config.toml
norm = "layernorm"
parallel_block = false
warmup_steps = 200
MLP neurons of a small language model. Each row is named by its layer, matrix (up: input weights) and neuron, and shows model dimensions 528-719. Each number is 128 + 24 x the weight over its row's rms, rounded and kept within 0 to 255. Numbers have three digits each.
A block is one neuron, or neurons of one layer that tend to fire together. After each block is what it responds to, as a language model described it from the Wikipedia text at the highest values.

L10.up181:160125115102144144110108113130150135135111106130077119140113116106100135113120138175156124139117109162153129165137131111095107134088132142107127110133081098136169147095174136143158118147153161129132117144117144135094180186124111106119125130142150153147121146119144133140135124146078133098167113085092123133134145113075120104090110112137133199128171161133131158108132139153133117092094075164144152136093129091120106071125097127080114118107149127144129087108126122122125145150130104144122162154166095094119117124175107144113120166116139133113144084165128127189120167101107127116
L10.up1962:154137103110145156121130108138169163157126134194121123101134158139162155140092147173106146141171076136161126185126117139142092135094122120140127155116128121158113135131131114160145092097122136131147109136164115116140115183121119114129136132125166149104118106130127090105116131117157139139080140123105193163151136096118171106114112145222121128112162137150115134138102117091149096131110115143100095185109189161143132159151125126138100120150126123172106155120119136125142109153098091124098108136130119113106114134173121106121128101137121123124140101125103142157146096132163067108
L10.up2158:105140094145104115096114098133179164104138147166117139183174136111107129142136137174103148145135112162140077139099151118076081137123116115107099162152082127149152129157130082141130113137153106117134152120145169163159132146139155096120154125133153129119156119147135123127133118127110111112128132149086122154092162095086141132151143104135117150114156115102132115144138127126109131125139146133151090144119073108156121170143141107064107068102114126146078129118147128130143131134147119085136168150113137117116089157117109162098099107159149133115109136159119090158137083109143132137
L10.up2489:135121115128121117125121133107127168099111132135091110159180139134131118138125134153131100144107096122147131145126164141103127105106126128108108126124139133138137139090113149099142115111105105150162122120109131134146134105135129137112117128121133138159111118132174101078121117160138156111095110117098150180136121103105121145102099115190118136125132128117110150109092113131117134150081132115135118134118112151087152115153141103079057125113160130118098128111089130147133098126122123098103135146163121164131109145185153134153098130115189140094131114108104077141090152133143133115
Description: Separators between numbers

L8.up142:157096154114103118106134159141138146132088093161130135112147140157085137155158092134082135138120109113142087174128064098159135111118099134153111122151118095137130149111170141157138157106074124142124112161124134084138122154158134119143126139103171124136143152100107103152126146121139164168104121128130155124149139082123123091125095119172126098135160088170133208114126157144098073140136113119127160099066142137108116124137102140117097126122116166131110119126087106075118119138107106133147164112146138106126158092129135149148125142130113169141112120129089104129092120106120083159
Description: Number-separator in stats

L8.up779:148111123143147132119133143133114112096188163123142139137131112121120126142152111160173113129091079089115119096130154088152179120166132102167120141143096121154114123143144189134169127112102138180138152101141161114121159105112088128107132172115092150082170124124126153109124112144123185119129151119122139150139092094120104097151161147112141135171122124139126141109126132144112122113171119183161112147123110135084069131140091138110080183164138142139099099163142106136131143118108116080185119111113106121096121162154130141157147108114135120133160105143167161117124157128103134118
Description: Early word-piece continuations

L8.up2986:128119151152131164100129125121135120127101152127123150102114171166126080146156122114098143104170146116114155153084112130167123156187130160118108131161143164086094161149170136128123098117144100130123153142161122112134117142118185145088123118091131121132123137126118115147149173136128120141114143182133150148103088144153145161150121162130141109163113182130156126118121134123087103109157158108066175114111149138161147125163155083123138142111143133128096072110121081148131098110117147134126121116109108134099125123122140176105116144128131065180143104120108160124126134087156149151
Description: Role and position titles

L8.up514:109141122087118058123132120161145119096139139138167086143104114169110123161140134129111128150076133138168163113114148125137148142149114134157137141130111114089132128136139132116140112128174095093152120129143141143118132106116142154118112047116149105132160131122147111133147163147079098123127076138146142166162130122132147143147185099106112130149137101125112147095141121123139125122154133083103135133119131105055131149164067133147111088179107148145095111153119149133131112105143123119109124110117131121116151164094110086141103153143100108118129154135080141129139096115150137114
Description: Mid-name word pieces

L8.up2265:144164145137117109111125134115133099133119120090161133101142146170126105132141171148141154100122140146144114076126165118144113105175104142149083139143113096155132153144208090160109135134097107099116126075164145168108115136130154123135107125090126165183092148118122122140138132108117135144140164110131114083122156112152121104111111129138117107104120135116150117140129121133136111129101105152108145122126113113153136151120177098140149106139101132149147183143151130121119122134086134138131136121108124124086131118100118153114114126128112086104156152129141093134127110146132150098
Description: Acquisition and transfer verbs

L10.up409:098122123133135112137134094146124082136131109145104122117157194136125093133085115110154125106133158157110098132152116089141160088133144152104125117124111116121136124143124115124140141137115109142163107136167138164125153130093098090130120124141114156088197134098153118135144129116069148087128116124119140111133101091125125148121125121106163130122144109124144150088108106123114146117155172104118165070166128141164152100147140125136110110100135166132170146142138193178134148100142124130128168124136110115104132148095137140122142111158106085113155076116184180143138102160186127158
L10.up893:140142137122140119133135138126118144083142162156104142069109144122157141108081130134087133130124160092089138116145144107107065100132118129104136146136146161139105138119082163140159137149161116153131135121155113138161143148170155134116123176118113108145136163144152119053089107120112142077093149139111173134140108135113096106113140137114154135098127131104132144143128108120104115135157127125074184110112167181130143097141152107123179140161148131190066175140128129126122177149177130146141138113108153178161160135090096116138127137188157117101155110136143111128080165126149133131
L10.up971:133148134177153158093151139106117161144106131147124154072141146169141126118159140134142156182116090127104124122133155133106134134126155150096109154116136131087134144127110140124133127151134122103105150140141100117119103162174117140129103092147170130108167133095150113089157115151131171130148117117114147120205123121094128096127128165096136110119114092149124093126124150132106123151170140153144122156090096139083121129136107128121154132149143160087121145108100121125111119151152082142162105122111155146142141093116104097130158132106141127133140134138109119108134122110137133115
L10.up2188:128123142130118127135096099120174131119126143121157159089127140134141169085098120088136121147119134145176147100116154125175109133124187155124134145146110120126117084142110123121099123143136151108156139098170135135122107153148110137101112130168144146124155112114113141101093123107115149113152113172094111114087158107126138176135146146103107124147111083186147180103117121150129124166164092137117155119146150146129139118110121146100154163159143142160152141096178087113176116132170145102097144093149115167107149126101108110118111137136146124089100147082138103089151100111119082136
Description: Transitive verbs before objects

L5.up79:108160126105117086098129149120114141121109107120093124148145169118117095137104121151138173135148151095145140161108093118133115141082152161131135169146112112127184141118146143123130170146154191079104132090161153111106141196140123145135117143086130128105138123110143127161118140105111120141174133128101132128131120136139126129109098154125106109116132082115135161111167125127126119128136138176122126159133103113135115115092129140129169179111128147128147165121105150103175114158112140130112157164180131113101144095109156137142139134156158105113134060131106144154132129100101115141
L5.up124:136076136139098108100126121123127125142126146104103157168147116166098129112123140124168137134109120121126107095105155135154110115142114114097100082169078132157151074134069099156152147129117126150124137143097136123115164103170131133136094114129171133152122137070097143152131104115126153094132105140106087120127120120096116153154151112111153137108142154059099076114140154124163140153103130124171097128157113169142119118086120143110136141139134147158124109123073164151105145149130168144120109099117114101090151152145127118112135153147151142102065103126148131162138152099124125090
L5.up535:142111137059107155139122111094189152124140120158122101114118124139136117121108089135149136125123137150077145144136090083135095163093110162147140110091114119116156119084120100140129132147200134118118159116097113145104125117075131155128124149122166123137147129128105117136170146138123108140106131123100097127131107127100119115105140126111108165133132116117153183108090148113123110078123148145179108114121115137161149141135179155103158126121172078112176143123074072113122098124101103127134136052168144133132132130113139113104106148124122150061143166096143164177141142155142080161
L5.up2180:100128174122111137168155145142092137169151132131130137113155123122075131098088139076150097138125119143131106106133136089129171140144130139135150151138155127130171149125146129144139130157144116135123135132125121153151135155088145138154115133087090120114116156131136124146095143123096125085118177128168113122140101124138144111085104137132122146141120125155148151135153137116126162122089160144159142132139116135128142104142145141130189116122121136125130096108150167136129121181145159133120127155182111144144118115144137105141123125077193124146137099152177155115142121164136110119
Description: Mid-word pieces like "od"

L5.up329:102104091076169142128097141167141130189113143107072137124163060098118170154172119147137112104140147105127112127106148120086110129157156102127131137144136127130106138155147151126148163157165120113127149098145116162115101135157131141140151137121174117094139130132144126096142171129130109136136129164073134136115082138148165162120089145140142108136113144160156111149160131085106149131119113121107110109133148124128123081122138106107154159104141169135177113138132120113113112109145176199102105121176118128119108130105102133101167072135118127092117149131113124086127120103137133106
L5.up1415:142125140080167114104148110117131145132137107105098108105145134128095093093129157154144130120117140100102117092134126147107119150141122184176123150124140097138154112135121120118133127108107123142142142096112146133130134141155163124132142121125092154118107140126126169160134183123147163128126127105156140065113082095143116147175165155097117128125127146165157142115138123116143126113126127139149146126146124123166157130115089160113112129111134108081102109146128135132104155110149157105166085103137127138130123148161148135151126127168115113134136098128165142141092097119158156123
L5.up1824:104150112103124153089091112160100128142154133118104116093193150123117125134139125121151150129097178115133109143133167135169083141178109131139113155110172132093143133145096119102138122155153126092181116144144143120134108103149104132144117138096161113122122128122104161120125135134112121175099140136150107093110121082136171148164138092127094128117142129142146128151104103125109110124130110110142143051169133130138167108169114105149105126123174102140141108127136141095128104096170167125108124099113089169168166089110122135135136114100103102142099139161188187143118155140175150125
L5.up2850:115109145131191143130123115156157097154122135115127102102157120079111130140152099117143150109162133123062112117134129131146100128168114145140108154119108143099156148111101140122156094123120162161157141098090078169109106130130091142101124148132117104080144075095120159135169147134121101139111117134103130168164124150133122149123136111109112108128139136158119146094154105121128114151142132106084110124135148094146158119118145143145073112117106109144110119139108110105165174138168143062119116125120114108140133098146139131135164143120079135141100165135135138115161135145128151130
Description: Field-ending words in lists

L8.up787:119128161131125128138139150132115161106085163121130150184170126132136103161107171136137124110115124148143094110144144148141113129110143153161138132131167138123127115141145105103124135135102083109138150123110144158128158123133134155162117115129132160152123163140125147180149145147117108118084126123143145155127177158164169142170153117142165072122146171152142141145097094150077112124196156098140190121125120117105106119161092150147123117129147151121117132164101143150132117104158141132132133093159132163145158121149160086167156134143117128092139132124106137119135131143135149127
Description: Surname first pieces

L5.up465:129101088119127126135116086142113149155115128112098099147152131134128102137126110117143152139134114173087144111122125144134134123147154088169120088143165124183097117109115182112133152174095154113118127096139135143159091122155154145147100105146156127162123082120115112128144126122092140108137088118141102169112158151121085123133115135134156111102159123140153147125163122142170139175149128112157120103133106127123085075140191131129129125091164091087104127138134110163122147151100157113124151132170160091132085061146128098160095107132101156114126129127145151133130134139131130116
L5.up902:134116118178131135107150130089110155107109131117129110163149124121126118113135107103161104123146122113145080136181116115129067136155127151140160143109116115152114086128159105104119093169073136108101136093146147112148043147157131135123109120139146140168141131138164136120099145122103113131160093148164129103126147125118171089137185165136071121102150160107134126125164148161165133157085136126146152090088102121124112118134177137135129128154149092117127125142108137121167128155121151100114166117076135130102130176118110117123144094118166104117147105150124102130121148163145129138
L5.up1800:109085124148129102110150161145111128158116114145134127167149123110129160120100153079135157139073146160181118139127076110126118099162135121128110158113140142102087124172128123107117132095157138089135134121093173148177132136121088109167096114121112118140176077152123130142121161137128097126181098104153129107126104102111163131129138094079133132162142143138187114113151132082116130125078101125135103101137093113112111114107106107176095123153108129122091121127080052096166118144146134113115183151097148098124114140124127145156118114117124182130124141151144138137107106118118157154
L5.up1817:125155127135130112132147119126141128155110139115111142092153072125120147155095102101156123129123127113136145122119139083128088148137138091149106130159162104184110087080109122162140170167086085129119127116117120096113129142158099115170148166136138129141124115128080136102131157142126135167125087094140140174106113150158112119119122087153140120135124151146150108117158092131118132159123131121134154144111095131104162100169179132167147125151127179102114170157125125147135131164150157130104158153139126106141116131137134219121068148149097139122134146144094123102139102147119110113
Description: Surname first letter

L10.up308:159139131157173169102145100100135132150140137149167121138144118132143130087128131134125108177119112138188093111149116128117132141172112125133132116079131143118135151109187101117174151109147112115129105129191125130132132121103139137097078152117155115114132134155123139147144115177139127141173152134186177132139153126122123123094126142143126120123117168122146145142149128166144192131142073122133172160112141093129080131131154193167099144135125146129105176142110148173133116140115126095122144125072166159095126139135125153113148085104114117140116088090131116144151150117138104140
L10.up362:143149134132130160166123115150086115138134140119125117156117144117118129162115119154121141140147124124147134109130138132116094136103122142148098119133163145083086177124094108097156100161126138147148151142130112134135130166077160149139091109108103091117150131144100129125145179147088113150173086112142174200154146125130159150145108122121138128127113090121125150156116122113066125098144096140127136110148109102129082144162123125151080130124150186107140169151132090156078138154115089112137172127149136125165108125143135157149158141124087144090115158100123155166117112145084134152
L10.up575:091164134139122140131092103064099069129105122124114122119151113104149113108080142118105120146093168120114135126142058132127117118139118102126139100096120112151088110163119136106104149099126116124118145153154111128136126129104095139168129132151117180159165135102104155155097142141118139152160132080123151097157114149168148109098181154133147089134116075127113112152115132121106147137134142109141138124111109127124118108161116159130132087106127127134152154107123162115109128148138147148097151111125113155135146145131093079148064135124119107117131125110124133153165138131137148117
L10.up2159:129123123146139133151153096090084152125104117114144134172142171150143089127136162122151111161136110155144164106112104112132104136134129152151122163118138117115128108121127124083154127106117097079107131161174157107112127127112121137127084107087101159168083096117134114103140181123136087121120082110127146163118115130134132158148152120115127122138127126144125119114099124142128137102184144073139119085112099124125159113113112135153156122107145162137146125131154132136096156119100095129126100134110146080128153115116129105128128137101116111112124170140085156123157130143120106142
Description: Surname first token

L10.up559:146140123119136152095137126134103149069153123134143168141112127146142071116069145110140133183151142137153104143130150129114119128148099139100168109108110095122115106116132120141145115117123106109121140132119113129120137125150132131148131095096124112133165086107125108152151111111111143089177153124135109143129154115106123196148161126087108122130120129151113150084143132102151126162151128115166115131133101102123184125122123110080105174103117154112124114130186117129145148110151172132102104125130122173135074166153117143098116140144144122124119128124153150104131140121122170142
L10.up1477:160157167114110122096125103160107107127131130137168148157139157102130150154111088113134160105132111164094149137127127127112145169143123152133094119085131150087128117105106112189110116150155072098124124185120139201117133128130084111104101114126128107125129085076108147144153093131117120135136139116125139124142156099116106172118121099109100149147137146128158132095104127120137120103114113144176111134132102136113160171124168136112122113130165147117085104141107151083125114130138133099117143145122136134155103119143135116128115132123152108104128139124127129156131101132110134159
L10.up1723:159144157139105111130151159096142173132082147113150081133124098144150143130125117102102148169129082114149102129132152140150145105146158108116158093129137145091111132120107129125145146126171118112138079125157124154143164132130098128143091092144120083134185095101143113163143126128110125111147163150165111132140165114083133137150118138182156133141093113099119161072141088115150108135141109187150172137155126125163134166144137193151128136088062156098140154151137105090106136126113151117124169123113039102118139122123106122131104096162081117146128131164127131109121138168139129143
L10.up2642:146133140105093114163116130101132141105115145118134142146176161133128137133110100134158127093167143151182103146136137146067115105080114123108112148077099100085128124118158128155138147136155125135129102159144117124148145095090136123153064116112165138176117094143114097107166126092118138123144098146141150137161162152153107100135170144103127149120138121141123148163168172128137104124086113092116155092133127145091143134126123155135148120105127145144086146101100120135147102138152166102157147120126097080120092129152134133107146153078108097091104110127098152119127091172175116107
Description: Before an upcoming number

L8.up2482:123135119145145115188146136158156125165138104151090103110114128095185109147144137126181153163076147128114149119126111155120152146118118125135109113099138152139136157128130124146131117083121116121119126137146118152118053111092131145111117131089129128118123153127130129148109142143130127120077120150137142160139114126104118116099137123119163126175173103125141092134128108087150139181119114152143101083142116206125136140144115141129175143152101126175114129118168107100120135130150132128123175123091141142132137137143096128124117181132101144081102118137094167171144103096169101141
Description: Table cells and digits

L10.up45:090086164134130125142114112101117133118091121157157146140164073191087148112130125139137151151131101160167127124135068104115114180159144092114146133146117146124131110143138148171139161075149116096135121172158147119093089135097177101150074106171160094122121116142160099112128161140131089125145140141161148133119124070107122115101095086122127139091109097140136139093116084093127139130126134092146166126158082206111137150112100115093105142109112156128136108132146112100129177135142058110158117095090161132114138143129147167146120121127162119128120124123159140115127121130129089101
L10.up1764:120169183128097118147101060144141113134178109133134113140138117167159156119185161147165138095133103112113119105100137162174138110162141117130118132105142184107122138089122123140105118145091084148096081123136137117103097134105135159160140118135154141095137108130128132104093129138124142140149086083114117124142143110119128136117124087142100122123129121136142117109155138158140131148170147120129162145163112099163119114123114095119098108093117108129168112116131117125164098066126087117146140132169174156123158158121111140151148116148084134118144118108119127130140133118135144124
L10.up2353:121126116067130113139205120115121124125101136118126109121157102140129141134095145152162135127150128144159130111103160160110128121149100144100118136111104142110129121087118166135138135141133132127138167136138136151133110119157146111120161136130118107082150108119146120149128161141152133147106160102179134101150097165083145066107151109132174133116149123105133136133112134093131106116090146126144150116133116125114127133102125103146124118116129172133091131120118107108124126165140052117123095115131158099094140131160129122171165114109130187139126146113095137108136170135105134158
L10.up2442:122151112156123164120084102123160116091128140135143108129112111149125153112186134171121143117145135114133110128126120190192151139126116111128141130097131160112111087138101107135119117138112118188164128115134153121125126111122129169154106117111104160108153136098129118155079163144143114132132129141143099132127132143137152129106135116123109089142152085122125148156139126132128116131134191111137128093095145137136146137133103166115140096138121140133130126102146125091176108088170103079084170140143130120132125138152141112129066148126124105178137162123096161150131142136104139125
Description: Foreign name subword pieces

L5.up280:119111140187113119082160094117141125133130113160117148072097094159136142117147140110143138127103147119102107139122110107125134158129145163135108085143135127105111106153141142159175094186123102099114091135130116099086122160125192116119147135149119100162127125150199127085127188104122192161158101124159093127083151133130094087115146161079126126144151121110112142153135143142179151103116132092157123131129119165108155160108119114157101107093148133096109104131084120127148131128126120172147181150125100125151132117119107144172125131102143115081162102161077093136124157136157112131
L5.up683:139083089118109039153081091121130131117139142130149088072151122174105136149139090166119133137127133130169150153126105105131127108094144163137140084113088093124139145119136158157164132142142083134128149170149101102163123137137151117124133160176118108160104108118107100136122149113143130120149202149133094108152128110129129127160098148135121104160097133116120114138131121158110130170097134168152142115140131131127105133136130116152128131078129116134133112097101120131083076079134064124114144151144130109072098126159110155144146120149127104124142098138105142108101127114152128141
L5.up1767:147115128114141096109105094127097174178143105127150135135167095155146157146149141156117111128115141115171068106135095112152102141115118152129168045134131103105118117123128135152139130152087102168103136140107135098139130130104101094108153103126127110168149155117163109129097142121119122138118118119161110120141130122122110109128143154130112099149126123120139082134104115076129146103134149141094143115132109107150160103147080128171126152111145106166167099108135133120131147124155120185150124142119135122158114128123148103165112155103098133102132108133110133156136098120143107184
L5.up2048:173129075122147149087130107164137089152156111137136138122135131134128135132118138164158093117139156145134081147103145102120095110095135121083138125119139128147098127153152116141099149113133140146127113117139138140187126119135152092150172166139134139103113081110128120124115141110217134125113136133174067113121125121149149082137163065150104162129126132087115142114138112144137152139089129092147103158147108157143107150121105165145093143127139100170116075105161146105103142121156162142117145167163153117146145110127128142129120139152085075092108133136087148150101156125128121162
Description: Stats table cell separators

L10.up368:121141132116106123143114135168154119144130148112153138085146121150196119150093133122133118162155118203155124146125158139151120162122122078084111104147140146133106087077139150109138109116134124108117144115082095123152178145093094097093116118118130126105094127151103128085171168107175132122163109075084155142161127091167110142197150118126121168160104125139155124156099095110143123134113159113183129120142091104141110138141158142132155130133091140080128087156131114126138080144142091133098127118163202176142177134123102138127127132113108103124137122152105143154161106133146114162
L10.up941:132133122121133142146148144116129095093130135134119170172102123134123128128085132148127069133129079144087190108089126133131106130161097100163122146135120129123132124098114171150193153086124165132152130118134111098150132112147122145112133127108055148071123123143152170139187133135148144143137091099128118144136128151141155128122118151135110123145093107136136109190123169108095163171091106170139145123114075106180133140141102162148135190098104114153135125163099074159153110072127120134117154129110092109168149116134123132104130108130148135129124134103153123095089137108143105143
L10.up1812:096138135132111122105132122185171179119130147106087171138145090140156125144128120129150146152118129117136161149101073092088110148148114149108109104112179101092111150156125149097122090162183137147126153161124103124139141141105132125157179164144181097129121163108143129113142166126129117139144096138119105161170132080134180167162106111139129141139143115136152101149114151088091108143143121136175147129124114120083102170120134103122148124094132123144106147139157157124142103136138119181127114118151130151119136112127138122161168108126129101115128082109149163135136078139122154151
L10.up2816:118133139120124091165113135157117136125107113100123148102131099127148119094105152139098142139129126154106142086119167121141147116126087145151106138127161168089135113091114195125138085145100155083121070102111106148085166115136129109108113115139105109120085146123088144147175152130142085135141159150145078104160146167119139113134164133159064117099116169101130155139131149166153145091161145152096142085080180085189107128103061164132127140120131143084100088115087116124137123110132079195114185111133145169123128112183130066113135108110110121139172152124109140113090134140113129092
Description: Surname initial letters

L5.up360:088090095153110114168133117153114143107133077162091109134120137140119125146132110086106108147112130154132126154085141193117132131151119125127142106131134146090100117090138115094124094160075110155132122080170144148137102112140120174139115121114107147109154111075156134143149138142138157119138157115141112096114115107166106105131076165143129104122132138115071128153154137120108081150101124115162091138119150175128122124138124126100150096159088189133170136131150154117152157093091134119093118103133129146106114109096135080148143108125135093077122089165141095126166104125123114078
L5.up2020:103124123144136113119127125101096117067129131158105159183147139130108137127116122144085127106125132136131110158083162117123127134168114146137121134088088142109115121101124110092129074136101129110103111094145118122153108130125117146100127121125133168107144137120118075113133140137085106133116146110125139089123146098137098171139178129136137112104114143106092153083173076129120147142105136095121124147112167136088076173117114112137127094155160134140104173156189118084147179098119165128123144099107098107093134120132125160106155129135102102137163119141118157090103136099152163141
L5.up2719:114092112129142135144175098114099145154120099163112137177172128133124123143126157107159099139175154169123084143119113132114097111118132134150188140108107154134098112111167139095153108144090155109109164107161121133111094142150104145131107124157106112146117141103154134164101181125144122107136090114130133087119135116167132118130121118164093130108139119121122101121160097136146132091127108130167139078136122186118098131145119157137125145174147124128154148133142090147135131136110100135151147087127145142106093126137138172150129111126129104102128113130118091146110147155142113104
L5.up3017:120107092163120151147139144103112152129108141142128124165174155124132117124149134097168148184118157126118134114078123136108054110144157124109105131109153120123111132128171152132108129139125117155174141098129136116107105142127118189133142114184109102152187133114118103152121125129141103106101122116150127107144154137119130092144122138091089104105148123108117119120131131112169109075137092126160140115146127131125110120092133129116102127137119178102137083127127127151123115125114156111064113099090125127077154165114132109085151078106151099140122107153110150132090099127078095102
Description: Inside personal names

L5.up1366:084172127138161115137128159131124083115126127152185116160193112130135121112128179117096171140128099121123140119171164126156104120098089139137101122141108149114152124110112175106088148126103123087124111183118124133107089145129127159175124118128141134110114108093134139106097155081102121099099148151096130145107160119113126077115119138079125167161142109159137142107142108140110126123106149128100124095104109126135111137139122153097120085123103127127084107081140129150115113154145117157126112109115145120140164107140108176081128134167123134128104074136106147160136155167104111140
L5.up1419:164159154178142134099098113184133154146108140149147103156136150130119145125145169166110163106139150168123100139107093143099137130122119143103124104120102114117100159129101062116109124173064069173097086148129139117097067108114140130155134125113137122155168158142120120119148124111122086133114141116072145181128130133134133176144130132105106128146184109117120123153155148122147122101123098093124154127114064102165143094127140150087168129150091128169145127114130152110119100153101163088126167166107132107128126138114118133138167140170161126144113122158141115142111113099114122134
L5.up1606:118141133179127141102095130140151158098115128116161076107134177129121119129148095121091113105137143151155085093128088088162107109137129154122141100130103143161113123119139134068066101132128107144110132127115136146191094130139152095108096122130108147146134153109128158136127124146136105102118139145063128151169125158092144151118146109155149144120106142226125130100213094155100093137102113100152146122160128164129130154098131120096156150115122093107113110128126130142109112168156081084133099121070081134084112145105138151082092148120133142130148100111106141159125160127127121114
L5.up1716:122127134095154114116108127114103126119119144107145109173116109160091139090169116121133155140096107134152126133156190098151115125087140113101131148144120095118136162101114149118126145162167065117118115138126115118080112159102132107100122123144156136149142121124117137076143147133130121146090127114088120135146137120133106134094156176120113150123179163152142131153130124157131133143111092135151144141140117139136143119102120094108184170119114094175114151146104163114124086138078155145141134114163164139099146064081148163113072115123158110131100119092108112130147141130131150154
Description: Object slot after verbs

L5.up819:152137115126146158139118140123104144156188114116132143166086101152118103109135152096134109107140127126137128125123128118119135137101130131119147150103109134133149135113132131116069131122119124131119129130095128085125131127089114083111128177119120129156123115144137155115182141121080157154138132057117130151118171160133076098129136145134102150122138175112127169117140145142111114181106097106139133116125126114131144106176153143152120117153108098135113139159172132122159110121143153132115109143145120147140104110127136151115118109144136111087156112159104163140083158168133099117
L5.up1263:129131150137152109153137092136110145107161092167059203122187108209113138108177124138149171133109169161117135132144141090116143110106149138106103117102181148147143165123155131129065135135152091129124161155148119125116149090119148166153107097129133124134109174085162135170112149116162137144139100154137105140138101113084095089148127143157129143131125131125121134144095166112136158109097146132155136131155105147112110089178127137135132115121141134148104129134134181138106118123134191138157110161112138142150134134129154132139107113104107135148132142121131144065129126146053128126
L5.up1286:101112181117138095120108159162131137142115115153076144118146073138136149127150121126171148096143135124123102147137111098109109147113150117103155116124097134141145144157087133143164169109161181157107158128127133103136095169161118131167120118143114120173121135120122140107109117146162105109144137145137149143110123149170166158108128141132162143180154134151154104162124120153107141154131111120147104122147112135143132104115113133194158117190164143142147157139108098097136099134151146172144149115103122142122120126145138151109132116090109124095127129104104119090081108156123128140
L5.up2595:130113142157143116116076152121124177146150104140112147110115120120129161127135123106104109128122127104143104131167116153116160155144110150113135136122169146130137142157122132132117106106128150164155164145140140113119169151145131176084112135113129155095104129131150156098154119118105134114166138148131147092108168136127130115061131129172123121153111141115105139144111137155135140134137105115149144096153149153142125112147109114154130125047122172142100103146131156093149115174113140152062111144094138134199090142069115135148181150150126089093110134127079173093108122125131100102
Description: Tabular numbers and separators